Weights of a small transformer language model: vocabulary 8491.
MLP neurons of a small language model. Each row is named by its layer, matrix (up: input weights; down: output weights) and neuron, and shows model dimensions 506-569. Each number is 200 + 20 x the weight over its row's rms, rounded and kept within 0 to 999.
A block is one neuron, or neurons of one layer that tend to fire together. After each block is what it responds to, as a language model described it from the Wikipedia text at the highest values.

L7.up23,216,204,169,191,190,211,192,224,191,182,192,197,193,183,166,187,197,171,209,209,186,220,205,195,194,209,194,172,231,198,204,208,217,240,218,217,167,215,189,213,163,220,186,218,194,192,212,168,227,199,201,192,204,241,195,148,232,206,206,223,175,235,150,195
L7.down23,185,211,194,231,226,236,225,249,211,216,206,201,194,185,226,204,183,205,180,197,187,180,215,205,185,189,168,196,180,226,206,210,183,185,206,220,190,175,217,183,187,186,205,220,196,206,203,217,231,208,201,216,190,191,172,217,166,200,168,185,188,176,232,179
L7.up100,238,223,187,173,222,211,233,209,160,171,220,242,226,199,187,199,193,191,191,194,202,193,209,222,166,190,206,197,188,221,217,215,222,225,216,198,206,194,216,221,200,205,183,177,200,200,198,179,217,207,171,183,190,236,213,194,215,205,205,246,207,210,210,175
L7.down100,205,216,193,207,204,217,194,228,196,214,211,205,215,199,209,218,209,183,146,209,235,221,208,185,216,193,203,239,190,204,206,196,172,193,172,177,189,187,212,141,208,209,170,217,199,200,229,207,211,209,202,183,232,215,233,225,193,226,214,175,196,203,200,217
L7.up272,190,207,195,235,223,210,217,217,180,152,218,218,203,188,177,190,205,156,192,212,179,200,188,183,209,202,178,222,226,241,207,207,193,217,216,218,183,200,192,208,200,187,200,197,212,195,194,215,201,184,199,238,209,236,235,179,185,218,205,193,190,204,202,197
L7.down272,237,217,215,172,181,215,198,181,217,235,209,222,195,171,212,203,206,204,172,222,170,192,196,182,209,190,180,175,201,165,202,187,222,175,197,168,205,183,209,182,191,205,200,218,204,190,201,185,206,177,209,228,217,184,173,224,227,198,201,221,219,185,211,206
L7.up955,173,160,183,193,204,179,223,217,180,192,237,210,184,199,194,202,185,190,246,182,214,208,210,206,215,207,215,143,196,206,219,209,207,218,196,226,217,210,221,249,172,218,199,160,201,211,241,152,195,170,172,204,170,229,215,169,179,193,213,228,183,204,192,181
L7.down955,217,243,228,193,182,203,168,209,204,211,210,208,203,211,211,213,224,206,165,227,199,183,208,189,185,203,165,190,188,224,199,189,171,201,229,207,192,180,186,170,161,186,227,185,206,188,196,186,208,191,210,178,206,183,196,167,204,211,210,217,209,205,195,188
Surname-final word pieces. Last sub-word piece that completes a person's surname split into several tokens, in lists, tables and prose, e.g. Cunning|ham, McC|ain, Clark|son; rarely ordinary words like "when" and "be".

L7.up39,205,168,177,242,203,164,206,201,207,192,189,171,234,181,207,206,180,182,183,201,211,197,161,195,223,188,204,208,173,250,198,192,227,219,193,202,200,183,231,235,188,187,171,213,212,202,208,186,190,193,205,201,205,180,198,229,212,208,211,199,192,188,218,174
L7.down39,217,190,193,164,190,203,206,223,201,213,190,209,215,228,169,242,200,195,172,212,211,198,165,168,191,203,175,189,196,191,216,213,191,235,188,203,192,183,205,181,200,213,203,213,180,207,184,223,195,200,177,204,237,212,214,183,207,169,150,190,167,197,159,212
L7.up701,191,208,189,214,208,212,200,183,187,190,204,229,210,207,223,183,213,193,225,190,196,171,198,184,183,156,229,172,196,201,208,197,204,213,192,171,214,207,187,169,205,174,166,208,192,187,231,210,206,175,204,255,167,184,163,186,207,174,175,215,188,210,194,213
L7.down701,207,172,215,221,230,164,182,231,194,160,200,231,187,191,174,192,214,185,185,204,182,215,216,232,203,188,220,207,216,230,176,233,201,203,188,209,198,209,171,206,190,204,203,171,243,184,206,241,203,154,219,159,184,232,201,190,181,193,223,181,205,202,191,218
L7.up750,165,209,193,214,211,224,229,222,211,214,208,231,206,253,217,198,197,194,206,183,210,212,191,161,179,199,196,170,163,199,193,192,239,200,167,192,168,246,202,188,210,229,209,204,182,190,218,203,187,199,196,229,182,204,192,192,206,158,225,263,194,199,229,189
L7.down750,198,213,201,154,168,187,204,180,224,172,219,169,220,211,235,170,200,220,203,183,192,223,188,202,206,199,169,187,214,202,200,251,204,164,214,205,194,194,168,218,200,210,174,227,255,225,170,202,194,207,216,188,192,199,274,196,207,203,203,249,186,219,179,219
L7.up1732,209,204,201,201,193,216,156,192,183,205,210,203,233,182,227,165,208,185,204,208,215,216,211,193,176,167,189,190,181,205,223,182,207,195,184,192,191,198,211,183,243,185,167,188,203,223,164,203,192,210,234,214,192,167,230,236,195,173,229,232,182,207,204,180
L7.down1732,199,211,191,215,195,207,239,198,221,167,170,191,196,197,178,216,198,178,222,212,217,154,158,203,218,253,157,201,170,200,196,196,209,209,238,214,194,206,185,213,182,226,185,190,195,174,194,224,212,196,136,170,169,238,188,189,215,227,184,191,178,201,200,229
Mixed fragments and cells. Second letters of words like Pharmacokinetics and Champions, first tokens of table cells, modals like may/can before verbs, and quantity words (almost, over).

L11.up1772,196,227,183,184,204,229,254,178,196,206,209,195,214,199,203,254,161,184,176,183,200,176,192,182,186,199,209,183,214,224,183,189,222,200,207,194,184,214,224,213,210,184,201,228,146,191,199,209,167,193,205,232,195,209,217,217,217,218,214,211,173,220,237,199
L11.down1772,206,196,207,202,211,221,186,215,218,184,212,183,194,202,195,214,214,210,192,198,173,215,195,219,212,189,186,172,202,219,210,198,212,203,201,191,201,199,194,197,195,192,203,207,201,170,185,181,223,221,209,232,203,196,222,189,217,156,218,209,219,163,204,207
Continuation and list-item connectors. Connective words that open the next item or complement mid-sentence, such as including, as (well as), final-list and, be after modals, and line breaks or dashes between list entries.

L11.up1703,204,184,162,168,193,181,226,220,201,171,224,193,178,194,171,214,213,163,193,183,202,188,168,202,218,224,205,178,202,200,165,181,198,223,167,225,248,197,155,207,188,171,201,181,134,196,190,165,195,186,203,195,187,207,240,197,248,193,215,193,176,184,189,211
L11.down1703,200,175,199,187,190,206,213,226,214,225,187,205,202,189,222,177,206,222,192,194,172,179,206,206,172,159,230,199,180,198,206,192,219,155,189,212,192,191,200,243,178,216,200,211,235,195,192,244,212,218,191,180,185,171,184,250,195,168,186,208,194,207,200,182
Personal name endings. Tokens that complete or directly follow a person's name, especially in results tables and lists, such as Jr., final surname pieces (Samad-ova, Ribico-ff), or the next " (", "|" or verb.

L7.up1298,195,228,196,193,214,205,206,235,163,223,227,218,180,209,205,209,218,155,180,186,159,199,209,197,213,182,205,155,203,199,213,192,212,232,174,192,236,211,155,230,181,232,219,203,219,196,234,172,194,178,209,187,202,216,222,193,186,191,188,236,201,194,200,173
L7.down1298,208,210,241,186,198,187,192,169,239,199,171,197,218,180,211,219,198,242,180,200,203,222,212,176,204,206,179,244,198,214,209,202,186,182,223,219,184,160,258,176,231,212,195,196,199,202,200,214,222,235,199,218,225,215,213,178,191,203,209,197,223,201,217,209
L7.up1331,198,217,225,169,217,214,193,213,231,255,179,178,197,196,200,222,205,148,181,207,190,206,221,200,195,199,209,200,180,191,255,194,219,186,243,213,237,208,212,226,238,212,167,197,165,219,162,225,187,197,221,214,218,212,200,168,195,178,206,244,217,213,235,215
L7.down1331,191,173,175,218,189,206,200,220,182,217,186,205,222,256,221,202,204,204,179,172,224,215,190,226,193,190,168,199,224,168,160,196,186,223,175,187,190,222,239,156,173,225,243,212,228,210,219,201,196,215,187,197,181,145,215,234,220,218,219,199,213,213,219,204
L7.up2366,182,207,202,240,220,223,180,205,200,187,197,194,197,220,176,222,204,189,238,219,172,219,182,175,226,192,189,233,177,183,202,200,181,196,215,174,212,178,171,213,219,162,178,201,232,209,213,188,237,214,210,208,167,209,222,168,173,192,153,223,206,217,213,193
L7.down2366,192,201,155,156,167,192,223,180,192,225,187,177,239,184,230,212,193,215,165,197,220,187,175,203,159,212,231,160,197,235,204,221,201,215,228,196,222,182,238,229,175,212,226,182,174,155,191,173,163,204,235,167,223,175,199,207,221,211,223,189,160,178,214,189
L7.up2488,164,175,219,194,238,217,211,215,199,200,204,209,184,202,191,208,200,205,196,180,152,203,202,206,173,196,184,197,220,193,199,206,193,201,221,200,181,185,203,236,207,235,234,223,182,218,195,168,216,230,183,198,170,218,225,165,199,180,217,232,181,176,239,171
L7.down2488,204,194,185,231,178,195,208,208,192,219,200,222,192,244,214,220,210,215,213,188,215,181,207,179,185,207,192,165,203,206,215,198,215,213,235,195,188,195,225,162,183,216,200,209,185,186,212,174,179,195,201,233,200,179,185,184,211,219,160,225,170,219,178,210
Surname pieces and adverbs. Fires on middle and final word pieces of personal surnames (Drinfeld's Gershon, Whittle, Freeman), and on degree adverbs or adverb endings before adjectives or verbs (very, already, reasonably, greatly).

L7.up1233,188,189,210,186,240,183,181,198,228,187,208,237,196,184,210,190,235,215,195,182,206,194,198,208,242,163,219,214,208,195,201,209,199,216,205,228,213,211,210,194,200,177,167,227,220,218,196,203,192,170,196,223,185,233,231,237,226,185,179,241,203,215,194,184
L7.down1233,180,201,178,221,183,180,226,196,186,207,231,173,200,198,185,211,161,208,180,214,223,206,209,167,180,228,218,187,210,189,213,189,217,190,190,176,196,197,188,192,212,227,211,181,159,171,179,176,189,242,188,215,200,195,205,146,203,228,204,187,180,183,179,229
L7.up1761,172,206,194,203,223,216,176,218,208,164,181,199,208,179,216,179,180,189,197,175,178,215,181,197,183,156,211,181,202,225,227,208,223,209,201,251,220,198,171,226,218,168,188,191,205,221,215,218,195,204,229,177,181,217,188,234,211,188,210,191,208,178,210,190
L7.down1761,211,200,179,189,211,196,194,197,201,185,172,226,223,206,212,195,183,188,203,221,178,222,191,201,175,243,208,207,209,252,191,194,223,211,186,227,220,205,216,196,199,197,206,197,194,195,189,206,189,219,220,194,195,239,189,227,174,176,211,191,211,216,178,182
L7.up1766,228,194,191,187,202,214,181,193,213,200,199,175,218,179,207,204,240,186,172,223,212,190,183,190,192,218,212,219,214,183,183,212,186,224,173,256,226,204,206,243,223,206,205,198,237,228,187,201,202,209,211,202,207,187,208,237,159,183,223,222,207,209,195,186
L7.down1766,165,209,228,212,203,177,199,194,191,225,167,222,158,192,182,201,181,195,194,171,200,190,217,218,208,183,183,206,233,179,208,192,185,224,225,170,206,187,176,177,198,177,195,185,180,149,189,165,194,205,220,179,188,228,191,206,223,201,228,198,196,202,215,192
L7.up2376,204,192,163,170,217,243,190,148,232,191,181,187,207,160,215,187,210,194,202,176,173,180,183,180,202,199,225,189,167,198,229,177,228,198,209,208,169,213,202,202,208,194,190,235,183,231,212,225,210,235,165,222,189,184,201,223,222,208,212,184,173,172,203,223
L7.down2376,182,208,177,204,215,176,188,260,183,220,203,232,183,207,204,219,192,243,222,237,233,197,186,216,200,200,179,161,197,212,166,195,175,185,211,198,186,208,176,220,201,178,167,207,233,181,161,178,203,159,195,211,213,220,214,157,175,198,224,197,215,218,200,162
Award category "Best". The word Best opening award category names in award and nomination lists, e.g. Best Editing, Best Actress; weaker, scattered hits elsewhere.

L3.up2127,226,199,159,191,182,199,205,194,189,171,217,220,193,191,239,206,197,199,216,180,196,223,196,178,207,191,205,199,193,207,206,215,204,207,201,206,205,203,200,192,188,190,180,239,219,194,207,176,173,166,234,196,188,232,205,223,221,197,223,230,192,179,200,213
L3.down2127,215,207,231,207,220,219,191,183,222,212,190,213,195,185,187,207,219,165,194,217,190,190,210,190,211,195,186,227,201,197,212,171,220,206,213,187,213,198,211,196,204,202,218,169,209,224,213,213,202,231,201,206,197,195,192,169,160,204,190,180,228,189,196,188
L3.up2153,217,186,183,192,218,191,150,210,172,195,198,190,237,198,208,178,183,172,232,171,202,177,150,203,197,170,181,186,189,199,202,170,194,207,182,219,207,232,196,195,231,186,186,201,212,191,177,208,207,213,210,205,236,200,232,172,204,222,202,191,169,216,207,187
L3.down2153,217,196,220,208,200,191,230,192,249,212,194,219,186,190,188,230,207,202,196,194,163,221,220,191,211,193,219,223,187,215,190,235,223,185,241,167,196,199,205,212,170,228,222,200,184,198,235,208,193,203,225,203,188,202,180,200,180,180,232,217,239,213,193,200
L3.up2285,204,227,208,179,203,172,190,191,194,205,200,207,214,197,180,213,194,202,188,181,185,197,182,233,198,200,235,188,155,196,245,201,218,219,196,216,200,233,200,195,204,214,173,170,224,258,172,214,246,194,190,194,210,197,208,203,170,198,191,221,198,198,191,168
L3.down2285,212,181,194,217,192,248,194,209,222,171,200,212,157,192,177,194,194,211,200,167,153,225,206,217,171,214,191,196,205,210,187,196,203,197,198,208,239,166,208,182,199,212,230,209,223,196,257,212,179,191,221,192,192,202,207,221,221,165,228,207,186,217,220,194
L3.up2453,193,169,171,206,196,185,241,198,186,203,190,243,205,202,204,178,180,193,206,190,192,181,160,181,228,220,224,185,187,185,202,229,231,213,159,231,212,239,206,220,176,201,221,190,210,199,198,197,222,207,226,197,204,220,201,190,237,214,222,200,205,184,200,201
L3.down2453,233,219,194,199,165,220,211,193,231,212,201,232,199,181,183,225,205,211,205,182,190,194,237,224,196,200,179,197,180,191,185,181,179,200,215,191,216,240,208,203,173,215,192,176,198,216,228,213,215,218,206,178,193,218,222,192,180,188,190,208,209,190,186,203
Clause-ending noun before comma. The final word or word-piece of a noun phrase ending a clause and carrying a comma, as in Civil War, Congress, the election.

L11.up2101,179,195,209,238,236,176,166,204,195,194,205,188,192,212,239,199,242,177,229,205,190,178,195,190,140,173,195,176,200,206,187,193,186,239,176,210,218,214,174,191,241,233,200,196,195,194,194,193,186,230,197,192,200,218,223,211,203,182,203,193,188,202,194,202
L11.down2101,217,194,205,209,201,180,185,199,190,168,211,197,170,164,202,148,204,178,279,173,219,194,200,211,174,184,181,214,202,196,200,208,206,173,215,212,173,212,177,203,202,207,185,190,208,207,195,208,253,199,200,185,166,184,195,182,213,222,190,182,185,213,163,171
Modal verbs before verbs. Modal and auxiliary verbs (can, may, must) and infinitive to just before a main verb, e.g. can be, must have, able to; also word-piece fragments inside words like Batting, entourage.

L11.up719,210,215,199,220,233,177,200,222,187,214,187,186,201,203,207,177,216,188,191,170,173,210,177,219,201,183,207,182,224,216,213,214,188,185,194,246,194,210,195,226,187,218,200,188,194,184,182,179,218,190,184,154,169,255,198,190,191,216,204,211,216,219,172,198
L11.down719,215,177,213,183,196,175,212,165,212,221,173,215,186,175,207,185,207,186,190,244,179,202,240,197,188,199,194,223,214,216,201,179,239,198,221,166,169,224,239,185,196,216,218,195,215,207,176,228,186,207,205,225,171,176,202,186,244,207,197,204,208,193,169,193
Surname word pieces. Word pieces inside personal surnames, usually the first piece after a first name, in cast lists, squad and stats tables, credits, e.g. Mil|ks, Mon|te|ith, Gr|ich.

L3.up89,179,226,198,201,208,212,181,203,202,193,204,203,221,234,188,209,197,207,199,201,207,230,177,203,168,221,247,194,161,194,194,198,199,203,168,179,203,205,215,190,209,222,221,168,167,206,202,134,215,192,229,213,180,203,216,193,202,135,194,237,145,210,175,208
L3.down89,195,181,184,229,196,188,187,204,217,187,205,217,200,160,211,185,215,185,203,189,161,171,187,196,242,226,155,212,224,225,208,182,217,195,226,200,191,199,185,201,186,199,201,198,216,211,199,238,173,197,181,191,175,192,183,199,184,248,207,177,207,199,224,182
L3.up933,203,180,253,211,180,193,214,186,200,198,211,205,196,177,202,208,218,196,226,201,200,193,221,214,240,210,203,210,195,250,194,185,261,231,164,188,205,206,201,207,170,209,200,197,225,210,191,206,233,177,213,193,191,224,193,212,200,178,209,231,210,225,149,164
L3.down933,215,222,180,212,243,198,188,205,209,194,241,167,185,207,217,201,196,200,176,193,175,187,190,184,205,195,215,222,197,180,205,229,194,195,219,231,182,218,204,202,198,180,185,209,191,205,220,189,206,216,193,188,212,192,207,203,184,208,177,196,212,142,229,214
L3.up980,215,211,196,208,226,198,202,190,199,174,241,197,219,195,208,137,207,203,246,184,201,225,196,195,213,189,185,184,182,179,206,190,193,211,203,236,201,219,162,201,175,187,178,206,186,210,199,177,203,213,227,205,193,236,200,187,193,192,183,190,208,202,193,171
L3.down980,160,195,193,179,207,224,197,209,201,235,175,220,175,211,205,234,203,172,212,236,166,173,205,214,189,181,254,210,187,228,236,223,220,176,242,220,184,169,227,186,233,190,196,179,229,198,197,220,193,218,215,203,210,175,219,227,191,182,250,212,204,203,184,208
L3.up1327,213,205,217,205,200,193,186,183,201,238,211,188,206,180,205,145,211,197,210,218,172,149,166,227,177,199,230,204,195,211,219,196,206,237,195,202,252,173,201,208,189,195,208,212,190,191,200,176,188,202,213,172,175,223,225,197,192,204,202,205,170,217,189,172
L3.down1327,171,185,205,222,189,177,217,215,213,162,200,259,158,222,208,244,210,179,184,207,209,221,221,155,185,217,180,197,189,209,194,186,180,162,228,179,162,207,228,199,212,213,188,218,174,188,172,238,195,212,214,262,197,209,187,218,197,189,218,182,197,162,179,217
Mid-word name continuations. Continuation pieces inside split words, mostly personal names in sports tables and lists, such as Don-te, McBr-ide, Jer-emy, and words like text-ile.

L3.up244,204,131,211,191,213,221,182,202,209,218,233,204,205,197,188,203,185,195,212,209,182,182,189,201,180,152,232,200,204,181,182,179,199,223,196,202,212,170,192,183,207,233,187,193,228,183,178,238,204,229,201,199,178,208,243,202,188,237,187,182,162,207,228,192
L3.down244,203,219,216,196,193,161,193,219,210,208,182,203,205,203,194,199,231,198,189,162,157,191,183,184,179,198,175,210,208,245,208,204,205,178,197,216,182,219,212,226,215,171,219,192,175,179,207,186,201,161,228,204,162,204,181,220,199,175,186,225,213,221,215,195
L3.up648,211,202,202,235,207,194,223,186,218,191,238,219,206,166,197,189,214,212,205,165,224,219,212,223,202,200,204,196,195,193,200,183,219,204,189,186,200,200,206,185,187,190,204,198,209,200,136,193,235,181,214,200,196,204,175,209,192,194,197,183,251,232,224,216
L3.down648,197,193,206,192,187,196,193,204,166,200,162,185,187,243,196,210,209,177,191,224,180,182,198,200,225,218,194,202,190,223,223,184,174,199,205,225,225,207,216,181,212,181,192,202,170,223,267,236,163,186,190,202,180,178,207,196,205,224,191,203,155,178,181,179
L3.up1205,164,196,212,217,229,199,237,214,223,205,211,199,202,204,236,214,179,149,206,189,212,192,173,159,192,196,204,212,217,184,181,192,189,191,175,215,227,211,192,190,226,215,206,166,187,207,193,202,218,209,202,222,170,222,212,185,198,203,204,218,189,230,186,199
L3.down1205,238,229,185,195,148,183,186,197,165,207,177,210,205,203,174,181,214,242,206,194,177,202,229,244,215,180,182,189,194,191,188,190,207,200,225,206,182,225,202,199,181,192,193,222,210,188,198,184,176,197,191,156,229,184,208,243,207,198,197,195,227,207,221,210
L3.up1274,183,200,230,173,218,220,196,227,204,189,152,205,193,180,177,207,208,235,210,216,197,192,243,185,204,225,206,163,191,189,219,193,215,226,221,191,207,203,174,203,218,202,189,238,207,203,191,192,224,223,184,162,205,217,245,209,173,205,214,185,219,209,197,186
L3.down1274,219,191,202,214,191,187,216,197,194,217,253,211,183,226,211,174,200,162,207,196,187,194,182,210,198,174,180,223,214,194,216,226,178,186,212,223,187,206,203,209,185,203,205,178,185,202,227,221,158,186,218,245,207,182,143,187,214,187,209,197,198,203,206,182
Adverb-final "-ly" suffix. Word-final suffix pieces completing a split word, mainly "ly" after "-ful" stems (careful-ly, purposeful-ly, tearful-ly), plus other endings like Sprat-ly, Arm-agh.

L7.up286,210,198,174,177,180,212,215,177,234,212,206,187,219,210,182,178,216,193,218,178,179,179,215,184,219,197,227,177,206,185,233,174,220,190,185,226,227,217,194,188,172,211,202,201,183,157,201,203,204,241,193,209,205,198,197,211,179,191,213,221,210,186,209,195
L7.down286,211,201,262,206,216,193,170,229,183,201,221,191,203,163,217,192,196,205,177,223,203,217,178,224,169,202,202,227,221,213,180,221,203,226,186,201,212,173,201,219,229,215,203,205,189,217,216,176,183,175,206,171,199,202,206,193,198,191,188,194,169,209,194,199
L7.up309,256,254,204,230,211,199,197,193,217,191,229,224,201,179,210,203,210,229,184,196,200,174,174,217,171,164,209,220,155,196,207,198,188,229,205,198,253,183,197,180,187,170,177,213,197,220,201,203,185,192,207,168,178,219,208,197,182,205,204,218,222,219,217,189
L7.down309,179,205,254,215,157,210,194,186,201,228,184,231,167,204,208,221,196,204,205,165,217,212,233,184,201,216,167,199,205,229,206,211,202,195,186,212,196,182,231,199,218,205,180,177,221,215,202,201,183,192,172,209,196,219,229,189,169,205,195,188,196,203,213,216
L7.up907,203,209,181,218,190,206,213,159,222,205,219,212,210,208,197,190,239,198,206,193,198,191,188,201,222,203,195,176,180,189,220,191,235,213,178,217,222,236,188,192,177,238,205,208,165,233,204,219,186,202,197,214,202,236,193,213,178,206,213,200,179,190,215,217
L7.down907,207,197,257,174,211,161,202,241,190,178,204,189,198,204,204,203,189,206,202,233,188,227,227,215,192,194,215,221,224,190,185,214,176,189,202,160,180,174,206,216,247,188,206,203,212,172,202,189,208,178,195,207,212,193,222,166,201,177,209,213,197,206,181,193
L7.up1695,214,233,181,208,179,219,227,162,235,198,207,217,202,197,223,203,228,203,190,156,197,196,206,204,180,218,188,199,176,215,206,184,218,234,220,183,234,205,230,172,204,201,203,216,181,205,196,173,187,200,167,210,188,231,213,213,191,205,181,181,182,208,203,212
L7.down1695,175,179,221,176,211,174,170,220,189,213,207,188,197,186,171,194,206,209,232,221,216,194,186,198,199,178,196,217,213,194,196,208,185,180,171,198,188,174,205,207,249,193,197,201,210,176,187,218,189,195,214,212,193,192,190,189,195,190,215,201,225,192,186,205
Clause-boundary punctuation. Fires on punctuation or connectives ending a clause before new content follows, such as colons introducing quotes or lists, semicolons, and table pipes.

L11.up38,229,178,192,164,220,192,204,200,220,231,169,204,198,166,191,215,217,212,207,208,215,191,186,187,189,201,209,211,167,214,180,204,204,168,187,194,221,198,169,240,220,184,200,210,194,211,185,204,201,215,228,210,162,196,165,211,214,207,190,174,222,184,185,193
L11.down38,206,193,199,194,198,205,207,212,242,198,211,189,233,223,199,183,209,198,222,222,228,205,224,211,193,182,210,183,228,173,231,200,160,207,212,209,260,177,227,182,201,206,207,178,158,200,212,199,218,205,204,198,226,215,173,226,175,206,189,224,163,194,225,143
Clause boundary punctuation. Fires on clause-linking tokens mid-sentence, such as semicolons, commas after introductory phrases, "for example" and "when", plus some word-middle pieces like per, ens.